Weights of a small transformer language model: 18 layers, no biases in attention or MLP.
MLP neurons of a small language model. Each row is named by its layer, matrix (up: input weights; down: output weights) and neuron, and shows model dimensions 0-159. Each number is 128 + 32 x the weight over its row's rms, rounded and kept within 0 to 255. Numbers have three digits each.
After each neuron's rows, "fires in" lists the words (lower case) most often at its 100 highest values on Wikipedia text that the model never trained on.

L4.up9:111136164127075191128119082103145157128167082151133132173125160125165108145112148130150141042137117087136122148121086142144111120139084116162070104164168107142081156129111118077163150103149128117068125129160063139061120091133147136112086147109073118125124167150161122163176066100126090114137118061065161087173126106058129141134161133088146110124136159110084130131187144126138158150136121061125078162151198151129133121092124130093149116202081148134103133138146223099147140107081191
L4.down9:141130104132131108135119181145076106122136158106156139086132112117074161091147146137097098141108165167117128085112132113140172157103163142119183140141081160154194122120150128149091107121098122140125133103104193131171142148135154114108195101122137148102161090032108171063141154193150158159123142156179077181093125123160150104142095151197139123119089104145138148138070114123119054093112121176133160103093075095101155139139163076186092185088147136104173155111118096175133091128194050
fires in: "on", "left", "local", "microbesonline", "software", "draft"

L3.up349:101159074116095124096148149115131121112143152165108145116196146154152110160136128103135167068107090078147111191144144130159105137111104089150146118099150143133057104158087125191144097146067131092091112096118079090177102103219162196141111178142133130183166101134118132155189170081173185107128129102072119145138192124182136157084105112169082105171148140112193102107141148141107134113131166124100069110115129103100153121075099107115177181094108126104119132151198109101134137124132078
L3.down349:128128160107110168102163138150133175113145134113082127132058173094091087142113082095074168118068158115155134083111140147129116133090187198122131117142131098099177211118199098113152109172113141152124124134143144161149137148097086058122160017135207137122098135161142149072103084130137127043189122105183088118085112128161110119131114125123129131191111127136070152091123112145175167125123126136145143101120165150163123112184145102145088104115094125081127109144159148110164118097147098
fires in: "named", "signed", "described", "omega"

L3.up210:067129085087133111119164105119135109137148113150170139156168148151156110145083155139106155142117128149066132143152145134130129129134106131126174177063165147143108131124133069125097066138140063140112082144144150166113166152129123110093149112103155094145157125062083098132130164172126142122138149108086113087091150189160184159096115097196149070170139185121138141181156151081122083194190132164197062139065108135152144066164122101120131117114078128113058102179064124123175135110120113
L3.down210:179140145189096160134098175116133165121102158086058104123093081094111134102184120114182097107123131089184125100138116123108129125111137126128091062161118149084126109159130159123186185107128193101154167100131135081133104131122116151147091134143116177136065140171150175135128099099109167139119101138158130192182095080089097080172140128129118164095146084171137140123108112170112164057066100111063182115195140112122130150080132110121140087103162138159184128077194119139125082127173136
fires in: "s", "a", "isbn", "detroit", "download", "left"

L14.up32:110148142163099078125130174128128116179140119116165136125150143060159117148062205107117158077108094131158133191136155124094113159078086117137142095164142154158132115189149122138097059094115168095123110084141154082103103149115100121195163093109143113082123096119165136135163077142132122119163127132121119051109070151131148116129146164088145139173164141124158139094146131121094145125201144146137167107151110129116210111225161126136129172146139136142116032218147150106130122115083118
L14.down32:128171161105171144145118065084107129054153072105123126120159091144182119122167072065147136127149148175126096126075145099112197115193163126115106125146150110141084124120127184130095189147147099161165094117099135100158141121166072139127167172132164127129105091040141142084166163120102122123074163095122119179128149156144110137076121125156143119167074155112139113112120121070179053101111130146166077154074134179096117132072114094125147168126138107119156149115091144142129202167130174
fires in: "of"

L3.up191:113123180106132108158096178181109084174083130132159144099216161116125067079114121117095104147126090121150130170126160034131141123142120143158139117125107135167123088112120172164141135125110110118134111129064158041169154157149121079166127138148082196127152046080144138061102081097189120183181173157108118167131110095102131060135095132104149094152117112170098122122135119145074126113055152181109123116089150119119145141123153091088114145164134147165113108138113080155115165142131116
L3.down191:115143111149108162104150037092163183100178130141094118176051083133102170188131149150151169117141161125140121098120127150149105094084130107121139121129171098121144153128135106078148110129120142138154146109210108194086106151125149173140136097114176114151095168165124113209151147131095143074072091085141152087125168166150143187132163115135101142117159134081148097166126127095173090162161139092132109127198116138136139135145106160162107079099124092111142147152134173074133009113110150
fires in: "which", "both", "use", "those", "last"

L6.up310:116131155124127073113103126140072095140117106142125104116125068148144181114124090131139132126120119112086148124120128082133148135116182182153151088094117128139125121098105101082114150146120147142146111162162159135160155183100141151126184117134133132144085096126152110099118089134161148140066167107172107132191117113146142183147137129151066024154175165144217093097152109123093155158114062183138095221115106156069191120102126071107090113147156084123044134150123175106119136191101149
L6.down310:160131080147133168125155120103137147089114156101091160132121205103111076153121181116113118142101150161149070161146138129121135113137080079092135170151152133115119130135170134142172106105117105125116135080110122110113134072154131077122079142105135126132186171121097127153153207099100087144179066125081138126070130163139120114110128115124149210117073109104023147158124145155132106076160151068139156081126141104185053112129129161146161159104097171125177090103126074176168131066175119
fires in: "signed", "announced", "award", "congress", "video", "baseball"

L6.up268:168119134101143132117140158146109151112150108109126083113165125110117108113086108125123114115127178132135191141097102157152142145104105093093128062099128227095150036149083162138178116144124167051141158140125134092176093144097130128157147167107164105159117120166145154180069150092165096120148099110071119134157144188121157136109088134127101177132145105166150107156140149128119130047109082116109100132095207107141115158096169063142135149077168101148162025107105150109105120145121069
L6.down268:098135120143109158165087111133160081140089132127129154134118122173138140157199136099137160105138056143086080110166122115123095086144139175158126197154123066153145206109181115105087127114116093201127130108164085162097120106186152131086074095130090137089103150108095109075168129154107162142098166138188141105071128072136127132112141119137136089147095145086103143119099157087125130230137174160135141131142069116128143089169077175119141134152085151146087201101157072146140092129112137
fires in: "university", "0", "college", "new", "lower"

L4.up168:187145115103166091113114110117156140144064129089141145129136108153122128116148125089090098168132118111156056116130150136118178092217152159106143119189118069148058105121145109120156112108166123169153120095093136105163188115126146080124154120165132141193091122151174143052119120166128115148115155112170086159091055127117163129121109136107093064135088162160153157076142099094077146167150100104223182190111147105113139141137135124145098131184108148078124081125145180163110119169136166
L4.down168:083112098155111124153142125102128159122161094180111073143125114099147101136125105183156158062119094137112194148083094151140115167048155126144148123082147137127166152149109181141133133165102145092105106156136123144086080137126083141121102148109110108046185139099120141215191132092156156165104080139131148086195167124144121129157142135146126186102163120097108095137138129135170095093131144139101070110188071139162131123144119124108187144073119137172147235121107089075155145082138123
fires in: "both", "also", "debut", "member", "allowed"

L2.up576:079106077130152101128072169146103161143143128113090125134152141078180173164067134152133105126122071160095135145131126081141169172109119134149125191079145158099144147131058076068105143119124142103096109138111155176144099169142114144145164099122175116142120076107156119118171132184103103123160143086124143074165144103150146203100200175143121082164078138115128132145105162104087111190143103157140096138116104112026214098122135081091131107104115097148114105188100178119145145130135142
L2.down576:179138171110112158128176114114155128122113159127145123104102097201094086098193126097177123121063183119156119093120114144107120108136146109122127063182110102133121099151184133171142122127124132135146180121130089109117126070101140119108101181140098136117132191163113145151069115093131139109103118165128096175092115153097138040149066079149120176120143130159127117111176115150165142063116147110109156115145147148247027142158147169169150142142167129116156145080159105167124075144124129
fires in: "an", "career", "s", "never", "de"

L10.up16:067124135173117122137086098138118057114153136099169213115147179177137154138124203116134111122129121148072133215130097116163091145101107140149145156150110100093166095117091182113139106134106113146173136080079128076133117156132082117151168158101119157132149095112185138088132124140121145069191139136110099116137157135160161109115093159074125118154143096203138158136124123153115124173085095203136073165123115089107115119121132093087170176185170134079145068175147073112150121166137096
L10.down16:117117085083103138161127116130102149164073153193068142179099144103074138177127154088134085124162141122122124146137141111112124115147098138177133092105176194145032146137116126143152084152166155072147125133180150159153168083105177129082061061136151082120131115152101136122143113165140123103079113142116113105110138091160089141132157069125153147124132141103069113109156153104125132104131125143097214092122126130144214105111160141066136182065128133122138154132158196144197081088144115
fires in: "the", "of"

L3.up269:150120133099116135118124151162119108147096180103102194107155171167061137078126076151127091150131128150107069116121161108134050202108155137150110143162090186132107088142138153163088138131131142123156142122135173081128158112147124126120122078096089091054186127120144176080129130140141180139185105123106162183169167114064062079107139157079066134140180128147110168123189134104106159100089146120127126119137121132133152070097172150122166100099222119134150136110102111082096143080117142
L3.down269:101136117149143136148125122088149146133166094160160122149104067122174106151119177097114155085113115123160193130127127124134172028132107112101143142094130046136160160128135107090169113107126129138123112148126074146136112138100125099152124155161199154203082129142113081192136094128139074092078133125132096050086135132200174178148129107162177122137048132091140097134086119129181108164138110131151120151140123114144104173173090105120077165141057133142113084117162149165170061164124145
fires in: "united", "approximately", "between"

L3.up567:101136098116166087130142104093151052138146118184115178144146137175163162109106138129099083128115116100089114134193181127159065082180070111118150116045150089165113116141132070179137145125159089148156123046088129096144155164176179132116124119121122136123085124146113106117124148129107172232182094153122120139104091141151146122105105131150076096163146136147176108146215182119119099138066085099180162138128141169134108122128165127111166087152083155137103139137186130116141113092131135
L3.down567:159117134110111196130112108163158243111097164083121094133147111141118159105094156155159172162114181161119140142091130105120140136089103133126157089231143125085151160117148163051061130110128175141081199176154082139122091064065102138128088148148122126139134144155101137116121126116124168098096149161117151113109153102102150114094155122153169147090097115135126127156113125134130158032082130136114096133130170109164160149144136162117050085090158140073125070116083158112128110158144148
fires in: "he", "don", "c", "j"

L10.up348:107125124106144118199193129176137134147147155101118133095178235204156102133069115116118172119126099112177126203188140121176165117124112118090107174122122147137125093154167108102129124140126081227085126183110072141166117114162154126138155067159114126153121125097124130116159141092123076083097130154140127131088182163104146113144112137173126172130103164115158140142109105091136094170117118096101164105088152126120142055068220102094131096152097115125154134106095162100130105142113117
L10.down348:100122086150114063144109111087149114101146122174157138130126075146171151183140108072102037123150119102103136117168134140101126148113133126115161078130202116137131086069078147150099130080098140063064104111135157134119150145124156087135126158067095138113143126139153130151138152162121143216152105127143099085149140112107125137172158184151125122151130139146133087118119174203145148124112136106079077166111068111158085128133048169151124132173214141141149093165179162147126126158114201
fires in: "it", "one", "this"

L12.up546:128146119113120087214101143141142046163117096136092128104120170147157123150104146110135144094105191111100115107115178152110122144140056163164112095113135106220126150172119122109119093133164139177062100156075184127113142154123169164142128087105075121084152104136172123208197128046128091104169129109134103113123169133054155171109109086129122155148100079171166083096175141123103161134078170085122128137079090148109129164143136124166124190158110135134164145129150135117161120127138147
L12.down546:140148121098110082118108117137130149102148156159128110147065096160179095157047134074144092128218070115130087098110059204131068152125107107125167127121162166127102104088102102138130132105139075142171130088146104166119185171148156145136093127171152114147162120186122135109067122127150122169096124096209105144102069134148097098089130107136108117103118101147142185072111140141141036149121152130145139168098164151110164123184062163126137155136169142111142132146149206143140155138122114
fires in: "between", "around", "on", "pay"

L6.up438:136132172106162109126066103135124120153164149115126132136150159132148112115120078079161154113128140089164117116141167131122149100147115087158122125108105120139129116152078142131099161170211147123092046128120149186190179088140137137075119105126131092136076176091139122069116157161192140119122166168077114112073139132117105142072087139156160078151090154219188138151188127187128127155104072173146155073069121111168132128119158181116111104134088056103111142139110164168111122082103128
L6.down438:086115082145100148188137126115157122134107130175149089146124098129101144126157170134116044122142118124118119180123103106146124127148172114134136127152196105085095122170124115104125124131084139092191167126068078060068102132161091105192092102165130146115231078118095122214112147103092113099159123116121178166144128124131124136211156137145073141134129120078117148096114100071140128110194134104115115165170136178102155089135102087131158172129157182152172064143099127119129137120145089
fires in: "score", "up", "boxscore", "download", "down", "one"

L5.up473:135119148140180140144117090112096102115134132136122101075149169156187147142032132114100130189119137126135135117187122091175072130101140145136167101095106158129204147122127119201135089035162065127082179106135118100192109092094133130133123152129114167167163105127158187134127052103150124140159131097132170112115184122165145126127158152139090119102097097081142122151097113119071119136118159152102161148121166147069099106121130095108204184148059159115184108131136160083103130121097142
L5.down473:159129070104056115141120134089149163136074130099143135082104084058128117145156183072147126111069119102072129115094109132115162138081122159122127125142172149217060150154116106092121159187139154193112097142124092189137118123137148130113190117109154116138091090141095075158149219096119141123112096108144126107118137168096129108199106116155169131144096166161135121129153130112109163143192119104124099093126059134142132113126128148148130148169137060159108134152128074219148140144181123
fires in: "it", "this", "they", "978"

L9.up290:184139075077105104128130127104178136148130133103131158163176124142188170138147173102137096069111102120091085154128124121123132140170111173089101115131145112104131101135064116187139100110151116152096122112110133145165093169148108104160125116131188132149099123111130174126109124128162148162142129099095115123107131157126208195153121142173116137135103100135206100109119181156099096144165110123123148106069180073086129092068156045096189092079122114135096121189175158183138114158216080
L9.down290:131096179139161145140114168191107104108095167110138117183070147157110127117116126049099189159144115097172119101150123154100148075138146152148103133119084107179113139190093087113107121087061146082143159176137077108067153131075132139168127159116104118137122121160086097136134116095132155171143173154159169131097148113122072094088124148103114129130073120119085094149156126135173138118075107136119131151169115109137117216146150136154073202178163111093095166062142120135167195104075114
fires in: "he", "henry"

L4.up309:108139123079142068133106131153097061149092154102078184057115131119120138108117070197096133161130142173080066107125126108086093114154188126161164182095133143159134126141179091181071116174157134124127080120143195096160122140147139121097110134135125113059160067109102193096104184150146177132157136103139122153114157144143097100088135160128074100137081150149160118136107123128109121120134165154140156073115073147092129138091104140148140130142184145119141145146039084093122129082188088
L4.down309:124094118168128185131130126111185179122146112136164080189127110137148103132123156058142126090096124101183218125181135136153149089114074147078100097150092094102117132118086164044155120093117135135117165138113069120090103096099111110166152116117145145200078184146132079179149032105121092104092106160087144089111102099129137181169115077106156145120165120089113132101127129113127138143115112098101115171151140133181117106144156146111125087124097120143112088086186146147123106164065186
fires in: "they", "united", "subsequent", "subsequently", "visited"

L12.up362:129144144101171092102134110152088141087139185079108129195122139183163077088077166109169143145117130156137117171154102092089082076155103111075126158109086149153092075152122112137171131177117115122151115131136104123114116139122065078154191209139134128182157132122080182100145116084156141121126104127199140164185107103203107121095164165080117129136114097092108143110105136117066155159118101178184102110075153182114111122106107182143189130149153143102107156139176122168106115101157092
L12.down362:064144149110085137123164185159135118163051082130153113154115089047073121159091089120201124110098135160069116115141119124168159115167188107137085113162099112091131158188130182179165114122111149171091143148131128138096109107155129121141118068132163084080114130108117166180126123138157052131086114103090135111141125166122090179128107073137108189120117131120160182103133151111138125156195154135158170120078140078089090146102094108168126138139061141160122156186109176114124104149112151
fires in: "was", "unable", "mcgee"

L6.up158:103110108111161106142121086191081081205111153100093153135116150152183111099070117120130156143098137132048097170124145149176103125111144137199112095153114164114101159201124110166149109169103168061054100131105101117183132135143155128088131122095155137130152116144179175116158079137174088135121158132104106102116122058127126118175114139111155130157165075110190135148173125129098094156122121130180122132120141199203113120073133133152167131147111092112053165193121116152152100117144120
L6.down158:138137167125123055140138160139086191111083114141194138157142044118096124166160109112120063106114108193109187176138057153174178097134115133172145140149119139105137087132160138132097120119125067157137107173110163121111094117182092095107137101128112117051135086125147116165117159116099123124178130152115110112131144132224109075116114158098110175107140146194080109144192134144134134108052143144154141126136154156148178124163114094106143102109101153140195153136081138056153099116144151
fires in: "was", "is", "were", "are"

L2.up215:051130144100099152122083155136078146166084111115122170135158149092192126067092148138100082104141158193142150120152136122110088178086177116136129133170129130145101078108160100096174175104106170008165151101131125145124071173122110122131125110143159119051118116088152147082167113151105157098166169078100145112161174172145087147162133113103117133146063145125156135149150159100112132125154111136156104107103110117122135087217126097106150099102162147115134103175148145124151144062077083
L2.down215:190128117148135129160156100122158099091193156124139111153109117187068140200168101113134157138054102082110113134088110137153165086140112150126147126093111121102143163157106142150074116137147106248091117152116122122121190086104157112119147146092085127198126158181111094152112135089132091175079085174148085122086072105112173108099131169134145120100172116127089087095090100157140122106101169145103149135143127140135125166041121145136142162152096125159138137063112151138115082184139183
fires in: "served", "isbn", "0", "a", "indiana"

L4.up602:141149115116148063163116141074157060130106108137097108144140092086132119137160105127128108058124065144115083171141090127109178076116124118142139136081134129130114105123075127124159157107124102087120079147120157136165151151113133083130100241146136142174115096118146130109163173195156105161124155102139079146139088137184197133149098103146109064167092100173129138150059171163064135139124131160140094157132195148097143153167125063138127118161073144114080067111124145161164141143142183
L4.down602:167094149133123174095162126182097190124132170139126146123118154182124117134082139083154136173106210077124133102123140135141096177128142117124103112157108138123133138135169132153116077160101128154139173121129123121110119139144148185117106040130135109067130150161107094139071051069083202108139105163135189099105155142102052111133165147131122192074187157105151126113182101129171104116129141108142171120128065121146129104122116183122118143081179137149190193146153126095125119116111052
fires in: "which", "some"

L11.up177:151160192148172157127071153115154076171137123153092116137112176102116120099084134095099129046116157093162109085144101129117140143136108159160094124127148149119162086148082126140138111098150139159115148159137194141132097158068105109164140110102122147118143124141132095182122078133183173122153103072118135090133146182152200146180124132102117107103142127121133152064105167125120107179153152110113134149126157166071080072088113141124168185224228132088115127151102121120107095168176070
L11.down177:086147028158091096128085172134114120133158147150156084136192143097121099177124174119115120160163070125161138134107140128101116116132104109119151140095060180145139121185107130123130157116106126211081085138190174134168136119136091076122094115071163138147133121145150140140158162065119111159074157162050125139132126143125124084093131141130082081167114115100194114158086149139113152119158146142138077151126073094170140172154099112124111116110120097155143135115080130115227165107162189
fires in: "in", "member", "for", "a", "muhammad"

L8.up95:128117171099152139171106073167091060113122174118106154128134146175143112114125108133156113140128146139104106125173136149137143107141091078177184107170167193114047146172049129073139142086099129141141169152081095106165124171110045077164111107090134129137168182086155156149148094105146142129188176146157104153133064147130124133155167145125088142142130073203139127121204119081097118103119153151165123169123109117120139084123126128120198130135180156111128077125115163101082082140095120
L8.down95:134099142100125164154177114112115158113113134138144176118069131085105153114183109146189153177226150146077125147162140118180087111120107144104108160122103132113120134101116075107154136067120119138148116144111164094179141117128126121125143121121131086187104086142168095066136112116115155156151144138062066151192065120102136105076151119137111127127113112101150101186110135154101129177122084108136169126083140125084154155093103137175157127057113133128105188102204162086057178097196164
fires in: "and", "in"

L12.up225:106157149133126055247122110151071148107146085132150134155160178085113150063106105110126156119111153101084107197081111135127162075074168151168126148073167130147140119129148114165209082110142097158128105154128153138132095167144139140153130119158111099102209068100175147128164125111150137157155101162110189114113088150147157134170093109094088076061105119110168109174198153168113135166087075091148102131166135142105147147134116082116152153084118141132129084126117127119147122105132129
L12.down225:078099146142149094090167119086134114115129137139130143130120092095169161092094151168090121132078104091091115117134106112071107134143177194124151122159094102165121064142100194152098153098126149117135161084153155154118130142115173114081111168115152116160105143086161161170118136127139156155087097125156067144120162122179113104203101147178166120190143115172070144141083144133134129089105148114049113116057102186128188127114123161043107075142139114162114105161134140208090071132142128
fires in: "the"

L2.up125:098156058091078114128138136161131182231129166110124126169159105215109073138122112079179084144125051102134098155151105141128134135139131106109132135108170132159134093108087133175174097075124142110124091121142139123125094129167182149174153121125128115108181120143126176177107094141165209110131135151092088098110148116089113160092142071136087132099118122149144190086153123115137098124161145099090128197099192096155120189149119136086162170121106097127140066174165142111172124100139128
L2.down125:108120196134122127173118137135093082087173125124160108127155142071148153109131150073074189131149194129106168144055153143142107109106134135126128129119113127127126151143195109084092129162109119188202084151131125113071189100079084108102091120110077135114128144136129113159142186130099070160157149113142163152105042119160154151179107130100158079099178160117108103132097172147115178160090111181163128128155063142117133068163114141164087074127124141133121143097079139118065160146084138
fires in: "but", "due", "if", "however", "when", "lost"

L12.up420:097145094156161129159127139150193149176142132174157093094212124145127144140064138097130143147111099125150163155139115126147077157139110121107098123109137120170103069144112073106190120109111115147099105161060132015125155140126143140133077105135132118144131145153128145134129097084148122151092165127190137131147077101113068130133074093077104174165122180123141131134122135089128109201081175130067165115073143189095148157099110126152109134190172153129093171058171109124135112084171116
L12.down420:134179209143123122121042119101121114070147168156144144089103145150133131099137172095100169104102142156083139124129119156162126157180178127142186146136104123143098153058113068122115108154117167108142075098126135098090121130107127124180143139116151160166116136120088164167168117134090101131103122134127153109122196133129148101099169165173117084096183110085113174107184087118140150162099149165181092111120152127196108118157166153103137117072108096127120100248127141082094147076102079
fires in: "was", "as", "appointed", "became"

L10.up537:131153096133135162144113155189121103107161169092076159155104135152122137139129111086201098179114126134083024220121095116139123156113143133132093122164114130207135109105119100128134124118110183149130143119103162107130136133172127173129179134153132111151118099157119120090169099164111162076145219079108133151092178137088092141112088176164087103127136149159160207078153084104130131172150135106156165132094114105093082167135140185129150150165119104157068100137129108065101118103106169
L10.down537:131100148177112123136172108085143134109092138128143122107114138138160087182137116131136107096196136127095194148087193117121129113161085126172142167113245088121105131177100167119137090106113115156147095187114133106124112077095110120121120065122126060113146195134176129169088108132114112176133116161126108176136101137144135101137136099113106117109110123078121075127103143172138130112081117182116026175133191073169170120099102125120118090150169164145144159068105132145176190154104132
fires in: "both", "other", "many", "others", "such", "between"